{"n_layer": 9, "d_model": 512, "n_head": 8, "n_kv_head": 4, "head_dim": 64, "d_mlp": 1344, "vocab_size": 25331, "activation": "swiglu", "norm": "rmsnorm", "norm_place": "pre", "norm_eps": 1e-05, "positions": "rope", "rope_base": 2510.0, "rope_fraction": 1.0, "qk_norm": true, "attn_scale": 0.174, "bias": "qkv", "tie_embeddings": true, "parallel_block": false, "init": "normal", "init_std_qkv": 0.0412, "init_std_o": 0.00971, "init_std_up": 0.0412, "init_std_down": 0.00599, "optimizer": "muon_variant", "lr": 0.0227, "lr_mult_o": 3.0, "lr_mult_down": 2.0, "beta1": 0.95, "lr_head": 0.00951, "warmup_steps": 48, "schedule": "wsd", "decay_fraction": 0.709, "decay_shape": "linear", "final_lr_fraction": 0.1, "batch_tokens": 262144, "seq_len": 768, "doc_mask": true, "train_tokens": 2072000000, "steps": 7905, "dataset": "wikipedia_en"}
MLP neurons of a small language model. Each row is named by its layer, matrix (gate and up: input weights) and neuron, and shows model dimensions 373-500. Each number is 128 + 24 x the weight over its row's rms, rounded and kept within 0 to 255. Numbers have three digits each. A neuron's up and down rows have the sign that makes its largest values positive.
A block is one neuron, or neurons of one layer that tend to fire together. After each block is what it responds to, as a language model described it from the Wikipedia text at the highest values.

L6.gate324:125156150168155098102129115188114134138112094122184115123140158115148115120142088098105143120129100130117129189130124142124155130170145152147134113122161139119105162136173132150113112124106122113129131164180099166141085135106117122113128121087211141121126129112111126102136167157147119150159109144093129099154110098135096116099099111151126132184170150122094100096105091185137112130129
L6.up324:131146067144082118125098067117111158179134143183152112154137057106156119141160133114112137103112118138118105138108120097130136126115145121105138136145120136155174119115116103112141108111104121144124153127123127117124070155142101141123133120100136105105122097084119133157174156109114164137090131100150115124126088127146118157159128111112100160127174138088106115118101118125138093100168
L6.gate354:143143122166084159141094147093160156136147066131139107113143120164149123121136122176094112120165115165088151149141164111141155158154138148162120117168132101086132105104135108094133124186121159114135151137162154137118101104113119088148102128071144135125136131128112120090124173120123091139135110093089125120146132178130143131094098135121110158136095150094085122115110120121130119112116
L6.up354:149113128128131141141111082159131121141093096123134103127165128121080164142085099157141131169095118153150110118128120104109097085144153126094144132145081139130149111079094109128185122163124171140156088131140123116145120151114149132127142125109114133135099163122128162143114169114091131132078100181147112127161176148092142126101134114103137103147141093126154139093117109126148106126147
L6.gate432:122100097154128127094141126138088116142129132119094130158111119106107129137133097131089123131093119122139108118092134131090137098167142179142098114102144140154144141114094118146145143131112128114118138107130111095142159145121098121103145173098142149123101159155112138114153164135148113118120075114151185152127123106124108163118123117112083107137203129056117110143155139116143103130134
L6.up432:118097156141128113129137150108132174116113107135134155086089120150092118135122093138106122080125123158138143163091134113092116143164154121130089123126162109116122162102114071090134132145158168099106176124108117064133136106138149111139128113099082175108138121163137126155141153125106147112144095117195130166142129124192110165152158091122149125128121142120089129117133106172112079149148
L6.gate445:098151122116121081121142137175149109140114161128130124126086092140128129122085117143113111140141104162173141105120104120132143127144164122133161152145096167137110131134107148125125146146144141111196142110108114136070121087159138079133102135123097172141138135093150134153104150181145180131093150153123138143132121118092142149136124113135196083113132132093125122101147151122165152127162
L6.up445:139154108137151105134122149135083171125101187099078107130100125114131138149164105136137170120160094130137113117126134096119115152117153140145159117158131130108075145124138161136116129088156114125162076109121094140094174163084193164106087107106156170149148085148132119140139146118087138148106128135141137121091112087101092142104148139136134127151135113124111112140115168172108121106083
L6.gate490:106143133168138117157094130136157164130138112055115113085076141117109162145126169115083151155099184094092131156157125126110129123155129104121111129122127110114126155143171132112145124115180127118135109171125132132188144135147151127102096108114114101124095157099110146099155112154107105115125121093104122133156134091120115101121123132107076119106163132139153151121129138148122176138142
L6.up490:165118109129136133111101137084143117129073155126099095059079113110121145119116131135117127123166146143161146135135113106133116105105137118149133135147152146119140140120122113135140166125099082125118116121107127117110127131132123116146133133120145126139138124152126131110140139152123146114111165147116156119142168113117129146149120141145125182133159156083162102114147103162147160194166
L6.gate665:137137135120117109180159130111107128127094135123115143125132158128146145141134114088138125113140108128149095141130147159160159148187108123154092117151086130139170107138146146138148093106127126106105123149134115113147107151090082135150123139131146097123151131179151134115134149118110130100066126149169108120127121140153096119088178174076092109140096174152195145137134126118139143117141
L6.up665:093134163142082123123107113128152130126159114113183119111142095116143123132114085166124110085116124099147147125107189152093172082162149120135149123146108107128131163154105137109164125138096177146174098157116102103104130144119101116150121135102144108111141106119125137125151168116113105094117112120161122169166138147160109125160116139154130138138155134128133165145125094109127055184180
L6.gate678:157109190123127140110120131115097120122106140129149121127130091121146164067138169137106125154155131147146148172104164157128118128123103144117173128132096144133084127135146155088153140110124115102171089124123099122099104115149173153147104126122132118172087106109133144134098126145091160151134129132119109114111166132168150112148085147096137166148141111151164114138086124141113109180167
L6.up678:179122096152155102162114173151159102114112144117129156115158122147143123124144147122142154169158144159146132126110095144170145109129132096141104117118174128114136130155087165095096126140084135088145147087176099165125129148119134131157139097132139099101138111119167102119140146155109137143165113136121121126161142134153186116162134118146153162121095106160128122070145124095143145098133
L6.gate695:102121100154137123128140160124130079157135112151088117136127108150139114123134150107122150159129121154096095121097148133116123091135136163163136097130153110121132106110100159095135117109152144103132108139126133093128125139123167177096113081107088089139153117164124145150153130139120125109110150148155117103165099129158162153125177121130161106101162137148121137213134128144154109113152
L6.up695:120139104066124123132159172137102071107095143125076125114147146123086113148144146119143122132130164125147139153145139112120128130181138103132133177110123147162125150115099111141138136144141146109106123162155165120139114148139130134097073103106164135125097150081135088134123126162124123113122159143143154125105133137140124118120077155110116141167085094148094135162105114172146114119152
L6.gate703:114135124086133116127148084086113120099164095122096145127120155113125129098131116131124087119136142106071122173123136152097082135146107126169119155142111155118134138136131123146092138143124107111086129116147168108148108110169121115079173122127134160141132138113131123113134127123172133127115145139121132164126094133160141082088158133112147127158099120138186105109119124170142133153149
L6.up703:115104111160153104134078125117128149156139165121141143180155127105109129147105157173153128105123081116088138115159105110126145173129089143134106170138094103126109137119177108152134158165160171125137140098125142096112109100152122128142174158112133103096120132137104118136158133107140112166136135140140103098063152127126134128135153131109130114117121098117092099124158062126173153138132
L6.gate712:075159117090107117124125145118131116100110092132111119157141120130118170106151159109089125105093158102122120131104124121099087157159117119149140129120109149105174111116127118088173133138090149120125137154158105128152122105138141126132134135161095148124131120104092076106138109139093137131119134122109118091119146096116146152165098162133142159110098128144134155102085119089130140102140
L6.up712:128100110130132109116137148160132120108085123128132099131116101131120127112115112113131098115162110143161128111124104065130200129141137129136116101146127121166119159099147147124141159125169113126143069130119114135077142084105139152122124112128121117134134086132138118109078137150091176155102098183106080141114130151085104119125140131135146119113161140119088114106117108132102124132116
L6.gate745:121177095118154068121171098147112132123141086107101118148136120179094164097097130138109123107132142149055105159153145138175110132160144158127129136105147131134105132089115132160121110144117133143143122142167105131143125117154147133095144142146082109089108131107085140108139139108107135177120115133136119122137132141165106129183126153113107135172083121119108116135134107119138144114145
L6.up745:119143133153114089139142159114133101154101109123164132207091113169120124091140101154094160159115120127098136129110125137135098135145134155139154111136125163104125135124129118165087132163120080143144125108129130087166153110155111121122131103114125149113097108123101155132140148081114172118108151148118128138148110136150139134145093132140183131131120134171102118150133078126160085109153
L6.gate750:146149108106161117114143150099111131163138147104108092162116130138129170150098119102127131148165134111162128141147088171141127173098128105133099130108113103127101180105093111071132140104089162099148113103126155153102118155150185131135134093139140147119101153081077110113103070162133104084124135103091121112123157136146172154114136122123143174155148087140176108122138151139135133131148
L6.up750:105156143106137126138091104167078060117131107126137158115142181140168169128152140128144111152113133133088165159168166138108110148139088120163182157074101125110101114095170102108154108125147121127100159133115117150131132122119142063127163103117123129135119115164140121122093119172127141136150126122093087095134122112151135093133168146116095123122141141132110131129123120179110136184148
L6.gate935:135078141130114146159075156165147120129088123108093117117123119122136193131119126095113119164120096085112076118120167127081112149132159147157167136166136139157150111129123117106135117126114061143117152100097144118154189146101172160101123140121130147159162134104115128135159151144152075129121135100132102112177116127142144097147114126134131125112110171133136151131125112130118150107129
L6.up935:116124126106160096163095163147103129126100119169084147146077126101178124126109116098137116130159074131114145146105138118145146120152141184149134168164160135130123135084147141131127145141093096117171117115071141147109134124105119113188166080114140096119124149123100125149133104179110141218132149100146154128118154141122142115109156122108100101134135163143076149124129118127094137129104
L6.gate997:129125099084141110137108147120123134136133134147132146170115130147149156128105154181128158126138092122140142126130164162109127133109104091127115117104081137094152172134151121120110091121172165137145112135170129123148098084125147126160129125129106157147110163104118089116133157113136114085101088136099147131134119179121108125120135158133106137108183148140087157145150138148091114116101
L6.up997:132103140107136159159105135096162143131083153140105145173121089171106120098096142117116081166126081120165123118117153141148182143153122125151099126132176124137146101065142095141124143098105136144123148117147122148107112107140080135116122088186128116156122132115127137162174073106131178171123129106135136157134132139138125136137130144148151155137185089104124151105139167128159127169178
L6.gate1196:157132126097162168147149063099096089118131136158079114118135144138099103138129133102129128134133206129130100138162141153087131125171162140165085161096132127157125131130181115136132163170124139106112141150084151140118164122142136128100126139137132126162129123119108123145146127118133123109128129122169123119167162107115117117102120130095148121148097147133115168172112138123135151130130
L6.up1196:155121133134107161140106153155155147127148119100142131149113155118109089135147094110129159102168155121120205140146126178129097140124157132102163150127083187161119128135154123127146145150126137131132108133111122098129160078133114123135175153171131115141144094153124129141172120096116116118137143143099141146164097147135150152110106166123141130158100127128174166138128163114093134117160
L6.gate1265:120153114106141146127150111118113079153095092158156118116092100102111086106101155117117144160138132130102115096145156148098138120146146133150084100082153116069158124181098095147118090136127120131158104148128150142140135129152142125113122132110145118127091119150137140098111165109158129094118143173133110165113117171133125131102117134127148119164142145109114141167107113152120103108157
L6.up1265:151120122114149092155135137088109096148122160078104179149152093099119156131152129127135121127143164141122130150131094138110110134148108124139105133149107165131114148188093124109121183154115115109160108140129126148141117122135126114178150156108103100117094125164139171146144101181153135103098085132132115145112114124106073154111070167148121160137111138126119085144150124117112140131181
Indefinite article "a"

L2.gate599:129150145131113152148163143136082121090158142127129094131118137178123145121083144116082167123119120161149119165106112137124109147082140108157128191106163153128120116133115096141101102138113108089142126135140142098078102118164129117120061108143170131100135121083138112094147105193108128140080114127142099146144126103089132126138114134112088139113097113145141126105126168101118121149127
L2.up599:102137156143106136140141142119127078094152112163112083188143114160154135148098148141097097153079132168161076120130098142184123110114120142167112144159143120137147131118101129131116096155155103097139169151125145140083125088114132100170085125121109140116129109129146130089157168105130101118124142147117128146132122156139106155129125132157115142095083126132151166126127157064158142154097
L2.gate648:107148144133129105140143133093103190134128115099133141144160146147140145114105140125117147124180156113167121106169160097094116156103116128144128104097129117144146103146113112122089093119118125138105109118139123111155138133109126110139155095140157162154115126137131166111145108148112106142112125127129097189128101134142117102132080114131119085094143119116130153132122094129134091119159
L2.up648:112116161124118140135151109131106124161111152110150129107137149106120169151089128118127088126131209098153153126119121149129122145165116113148149112116119131118119132116146110149127104139109109114172118180106126093134127130099094093154100113136169164121118139080184151110118127125149126132129096142148149120100108129105146162076106126133161148163148103158147116122120103086113137123124
L2.gate1251:080129131094147134120146119123133138147177119139165116113109146146117136128146094146108137123103117161094173138131153112120175139113095096126100088117132176099139107140124124101116122123163197147142120127124135093119135114163103100170120152099145156167069133115106130123110093123124115117109128104152172133115105122130136144123068134116126100130092092144165095074099159137114136133157
L2.up1251:090159111130146108118153122124152119106144168133160131093134153133142113133131127096150077115128172156113127087127137183171139163163117108154121111122138158104155121113094140111147083138144138129159086135165129108112136130133160122143110127101164146159119130168152068123149112076124110166105094144155127142142080082135121141131111144081120112119149120111169154090135137095124127144164
L2.gate1331:163144127149127169149109155102142120118173174159158194125164123122152140136123140161120141125103124119159117118116096157122144153124145190147123093151128087075130142157153128107096126122080160111156133091100149113101110116097128107159125089155104145138123088144101155115139125126087159111084112105100111128112157113099117088153119112130132118133101124121122116146171150119105094101082
L2.up1331:135119118142123128145130104115114109138108155156171164129159144102131152106129151119119133118112119138148136098123106112147141141089104136146134101118128075121111132145152099156110126132123179154140117084149119142095136126112157120116147099138063155155132100129125148139097103147136108154089113112173133113121162123126141117127150113125165158088122141149165150148170152114115111103143
Clause-opening there/where

L3.gate935:101127181147207113123170153113104178173117134129135137102163145183162126153141129146143159144146105102104139139138120116148149153147109103115143187103161106122106127161157173170180099152141139135119132112092090133151117086162140147117089169137130108143164131100108094068106108135127159111126119107111115132095139093141144198158092152145123128093158198102117120105146096080130131151147
L3.up935:116158120111142137106085105109125135142107100084113153113128121128138164127128128125070116163160129100156143160137091109144061125135128101124130140144146127101158184135158101115156139130116147153103133137118118137119106124116124119102130120107145149147163122117123106108091126100131149139127119136143139123077141122122149155137132084115140142059098134139182117129149098145162164175127
Clause-opening what/there

L2.gate121:094118122086127149145113096102127162132159122111128176107126096143131153138141112131145134136159142145139105064140151129131094148145063094149132107125121120127110152090113149141100110121132140143100161129140154116138119109094107160110074111179106125099151050094110149109101113129142115151133146126104107110112142128175157130143113160106164121111148129161094142129160123144134133111113
L2.up121:126148139147100113125120123132166097111119135160174130169116145128124148138133128134125111146082151166143121106097145134124148121140120158101136170154150112109136129090143127114115123148101141175162179138153092115086118154123124125128113183088125134120123176115151094145099122133109103130126147115088098123173115128125132122170132113084152134109119139110118097165112080118157116132157
L2.gate717:099140114117154079143130128140129086140088110123099150100122128132110123142091105115150136121155152110155149096174152166132121120148100155169094129113103151100162170158111130112130108125104116129115155106117111136138096105154148158146137132098138161132103118117101175146130160107186150139101135143119133098112148128085149147134144135122109123124109149142121137132122121112151101131144
L2.up717:149113167114119154090132097165098140167152134169147136114135123164165137110092151143093127114157125113138102130108120121129131110081154093155151136126080159122095156098060134160109133079131123127146115133123101122103130146153124162166098148124132139104132116134152130132108130106146129132162120139090165155121121177101091104138127099101111140084111147107136143148126115171135124127116
L2.gate883:139150157119113103095135149131121069146116137152101133126165085102113083153144102063162104129145132134167090139143147145132168127112178122132124140108197156178127136112117140149083088061134150097166117159166129135138113124158117090144103126164154125170127128137147139199080156120159139124128150123159116140126139127107143136127138108153106061092165155124118135149141165160118158120164
L2.up883:094091138102151151100135082117120141106105103089150165114113149136138093151154169079110132120133152146128138160122104137098102191124141113126137155143101151178093116122117119124101116124116191113094113142159121141145130125131134119067167160104152093147148108142130123103078077111120130096091162115125077137148135056135138100107144110123111150133153157183147094150101152138141167150156
L2.gate1271:102130137126156138095151125131099106146175121101121177167165135140143133126161147118126126117147137135107094108141095115151098126103125155149137112110122165130121190162099107121128137161089149081157117131101132139157082106119101135125193152145155110101129098111120131106084138142100144124124158209105151137114102101132092135118135138122110163111127118133123153116086131140085150129139
L2.up1271:102106100167121136152111119087144115138153116134116130144087117126145121170166148125117128153121108134115178125153118134116085158136119132119095133118114153116150110130070122160141130152167148117172130125094162159140116145128158107159112172113115104171098113104203101103105095155128116123138115129100125152158114143122133126139123102134136118151122142140134145109109134126145113166150
Noun-phrase openers / "An" starts

L6.gate152:124140108132127086125109131090149115135132142117151104122145143135151047099124148157119104147164128126112124128125093129156087108152125127141120104095135145108140115130145128166087112139098135155113100077147104135163143134152152121191136112128084142111130150124147152118145126139130169128158110135149122154216167116141132141193076140123148156114097159159109114180158140111109131109124
L6.up152:131118122134126095130155116109126108116095146171118120137152135134110096133126123177091111135140092170127119062126103133147122105081131139121165075128128152097141161132088116136097111132120135106113092129136077103150115126115147175145170160156115153120111143146098158094133107146108109094128146139167137121139137135163150143129134141127114148139120121178137143172130171128088120126142
L6.gate155:119112095118166112107168143117145141144139132184084106137160134118121116140161136104123115154147135085147112139176146119116172133105123090115157123127166138105138128136140142115144139112104152131152111140150137124143114160126110121100122130126140114146120122140125109148104137129088100204172108121114099142108106147106147141116137146150136123137095096139124114116141162103136098128158
L6.up155:123103115152126152146143146125108104136178135112142130163120135127123084146120161133071113162103133126122121142166140109124098133147132147091110111105154125111142109137100133102159124127145126096139133124114165097091121133143138105148128111149122095134175132138121131129139120125116159135125093099109114151112118103123132118108116146147116157143095092112116125131158124081108135106110
L6.gate162:143146171116120141110102141109102132129112124142088130148099139125133145099140099148093069124167110121116206162123095142085135143130144137140161185112095101144093145134151131137106124144105140090115088136138108110158110102089141105132122137152105130142130107109157155132127153127184136148132121111155113169145145173180130119153115147144170152114121136117127120114153111112085088139139
L6.up162:158121145091107141140137130130124111146109138117124142156137114175160121069142128096143089151158161150141134128125121173094134135116160183143118117104089130143110128115135187150119132111116150094131134140133157161179151100104142120096151157157109117153097063147153133108084144140185082141116124113151141155136144145132146110130126140090183150079129142093155150114156130124094164105132
L6.gate295:109108140133149152134144110165089114146111122128170116128114098142122116155168105078111106146139121131159057161149150107096137121130121128100166064141123116110133139134146144169147138148133112089160161147114128099128130142145122077100148134117155114164151089123128083099117137093152129185142101095105132129091137120157138175086107135141115077096134100158096132112146148122095109150150
L6.up295:104153131135105132167138145103129112110105106156158142096180141091154137128161147093135143115124098139138106099146137149144069148075147103166144108135188152109162123111152139128144157160122132169142125177127094088134112143116121140158141092154124141109109152094145132133133128099156113136125135131129145114145060162153093133096122111115134093110087133107164112143107113117131130102137
L6.gate468:110103170119115191126125137183109136095122115094122164104196147152138101124150088108140146108130112104114128140130136109095132125134116093118154129174161118121154123188122129067136085124101118108145137127137121127128125174098178099117157111096132114094078154137113107132138142161136117071126109118144092176138131165126139150124168113121146133102104095134163104088126125118120149142104
L6.up468:130112158115129156125137122137135151140083131122132170151135117150121162081107122112129105127081132125163110134113145125117109120127138177124129084160130166125136131156159140136111119152135111102090115139085110108116126136133073146133126135131142123156124131150146074107093082123163179132090146136152085097103131124124135116118140107117115117131159109145104130094128081135139082189139
L6.gate518:148086124123120110068167114094101091119132092150123155156115101142112140142166111106161133134147085137125174096092161133135152145088125106079112115133116111105131149161141130120111136162120109116106137121112144140138120133120125196129146167096129102094156128110109200126134171115149114115117108093194099145125135110161128139087090089075152122114122169109127101110165148130146141100150
L6.up518:057075124159100128108142109152095127148149178136150109164157077117137136164146125108177124108119107128117085142145141086178104149183141118109127138092173137143167123139110113149145122121079180142085154111142169111152127123120118123097140155127074150139127126128107118130143120113125119129123155132110083089155141111109142126122154143097132109129145120115125103134129118076161129090105
L6.gate529:133136134109130164153149110061119117125118161136161117154106115126123121149119139090121142109117160173137133107110121159128099161131117124093133156132121070109142160124120151110162141123100115113147125107125127136106132148083133101165088177102114115120142126119162144113115115134156106130100113121160147134142104139127167079128116100130085168149166156103132151138108120115119170105149
L6.up529:136175164157140179132125107125119134092102150109136144146088161116104112166101161089139166119132115141126114127150143112152090161107137131099165117106144097121149185176135116089103143117122137126147140038156121130122142130146144139172112157115126115115129159138118154113134108110141115097119141156150136143139128142140121165147133140147120150141131140118134142110142125135100193134133
L6.gate541:112143127143129132084169122148113117142149171081101130135128123167180097116132092101106105125102111144144130136089163132124113157156143143158116146115139109142118160129069123087143116108133124126172125104181203110137125139161131136157107115130102106109120074137131141132088146109150174083137149160121094154110146162158087154121126135108110080144121169108134145119104129096114149099125
L6.up541:094095138140102170125187146152110140080130103072090155109120120102105079145144134123129094163110109090107125133102134088115138080134108151167099098114149112157125125139122110110138192113097140165131160135147092130139127160142048133131092114144125133103069122099121123129138159142122146081105136169101091127119110118156130178132126128129122101145111112135156108113102137118143129076147
L6.gate575:174143156184127167119173118176127141137158122141100113100108123093100108154131097163162144141114110093121112136117147128118127121150146130120126152117144173161070172137152072128092126120110162161136133126128086113098116177140140154142141165120153122058067123127134087090158138081153131142136158141161157132099155124135105147118136136099138107118119147107134187126137145095154144111138
L6.up575:134138136086118158143183111122132085176101098157131073090129148143166129143152068140134096154138141137120099152095166152118156165063121139118171188169135098133157147135159112118122151104133122136139170123104115106102095129129137121131115138136110136076114114152112150122097145128100151080113164139123106156138124112134157159138111140156088116112146148077122167152141166144099147100147
L6.gate633:148134116120118104114180153124113120180125150132119128125132092099124141105109132101072117130120127127127075066173121126163078143097136116167108131166122098093163148132087138128152073126130109108160127171198129104114127106127092121115097110132111168114148097116097152077146106111141104118096110186130132145167123125116085127132133134148122148106126139119123136134140115149117151122101
L6.up633:098136115124094190152118170137194129166160151150125130087169138130124096103152133132117137144111137145133088138124126161176134145151084119154092141154163149149091147134135171149108125116150122134154123156081112154112081123108123095096148146117112127182121152105128117095151133121160159111147130133171117134114126159126152102126110100106118120129111099110138161145087099151110086140166
L6.gate697:079150116088078122127144115169138092159113123148101158108122158188150102138109104141122144137141184136115072126127123145115119132131140089139101122088120111120137146138148138126103090168098086099142114139135093102143153127131145177103109109127136165106080190100134123131130092115135112098150149132145080138153119132160152126116165149106106130130136106121162118114120114171146109097105
L6.up697:129091103099088125128179147124113087107120112105170136161125099095129130113113129111086124152150123139138096121116074137143099113115117136112145105137145147148139113124172150124107134116117141160134158181145179146100138117104157094162135134108133143154092162137098135134107113124144146115082113129120115135101178130131139149097110086123132125091110108124121175114074132122131145113094
L6.gate723:118112118108152081165162117142116114124144124127114127119124158126184135118114086147144139135113146147131128100136138103110126131159123113138159129116140101102101117108173112183142160148118158162123132143157143134130139150179130168142115139113083133104178141157142104087171148136145141171140157163139110119140105135092066131125161150148151137168144143104102118126088143118137172148126
L6.up723:139123156092154160130145130106138121131103180167142080100143171113156126083101123129165129138152133181127143176101209143164131124140126134103151166135108115150114096131106128164153120133096128146077137137137153123095157097122068161092139136135105139120168140118101110093107126112110138159141146125134131139130110103118161111125080133123143172130102161061112098161141124087144118155157
L6.gate867:175123111130117096163138120126152119134156125104124129140139110104107103139132081071100101119120138137119112139151107185148098141107136106109133117087077127084127120051114136098136102113108117121113155115113143096171089095144091103111110167125211070122132074129123121112090120174118111139132161145139098129110098147164117135100135103109065128114095161104128096118164133150102137118131
L6.up867:165108112114108115167143147119098132089139139135140154143145085121124070125132142113168117137173145172112111091137080140133141117138071122077096119116133132156144100151120110152129145122076196111134127105118150136134105159108126101111157141107078167165116094113108141088166149157126115109136105157159118163054113153141148154143143117149132128145127110132170115139143205115114129139121
L6.gate1009:118147109141157149108100125148092128117103123149102152133111147117098140101107137134134102183093116108155127133138126112117122139123149127114134138145156134130133126158168089119111148145146091144130118137138136123095109167087133147149146129128152140138081112137112130116132139158144115114071138117131151146128097125114121198097120116105112115141151086141122109124135116138187093132119
L6.up1009:146155167125152138129135129094117116141129117176134165153140100124128141109085130114144160140147151122145096122162126172139150134143132139132111116156101105170127129108122126165104111140085129107073152129088136107099102137145143088141181133098102109119097172145120135144109147145132095098129159161173127137105112126096122114127123155136104117127117169137142096113130107152108132120087
L6.gate1250:122081143148085173122100115092155130125138107125127125132109114156127130141127093139122158123079118135097123151119118110124112092131135201115118129136100125118103121133130129142162167116129105102113113157150148110157094149135131109137134106124120141097083147161088131140103127136100201140075112162122146163113179099128119145102083139120111142146108150133140093141177164118081112137118
L6.up1250:131122146164124144117117111147131108123096140150114171152115103138192119125165141153159121144124131149139077112099121143071127101115155159142159124152122094135118122107162122123166128114145103117130125110121153129138094092161107132159087147149175102112141146093111102154107152170080148111075150143149147152089135128151188148112155107166166102118081146109174169122136136128114131108110
L6.gate1280:107161163160138149147108134098090122144143161143159183131142104159091122110137118159142191162095100124115101154118121133102142114120122134095111075097122088150119116131156173124116137070144105070152135100134118120162142148130128108132169118116106116100086111151095123164103127158084124162127178128158124162111146100154141167150047097122160122117100121132113122132139175139129137135173
L6.up1280:122133121117112093147120101165148119124104170112148139148125148130129130106098106135179135117122104126146087142124111133122113162121142153111110131119173122116112075140140146152135156114132153134101152125147125170128152126117142146142149096104138151099136156150142092146168118100121138133114148141144130091102115133122151160136161123146153143130116137108108100132120147145154172146129
Existential there; name starts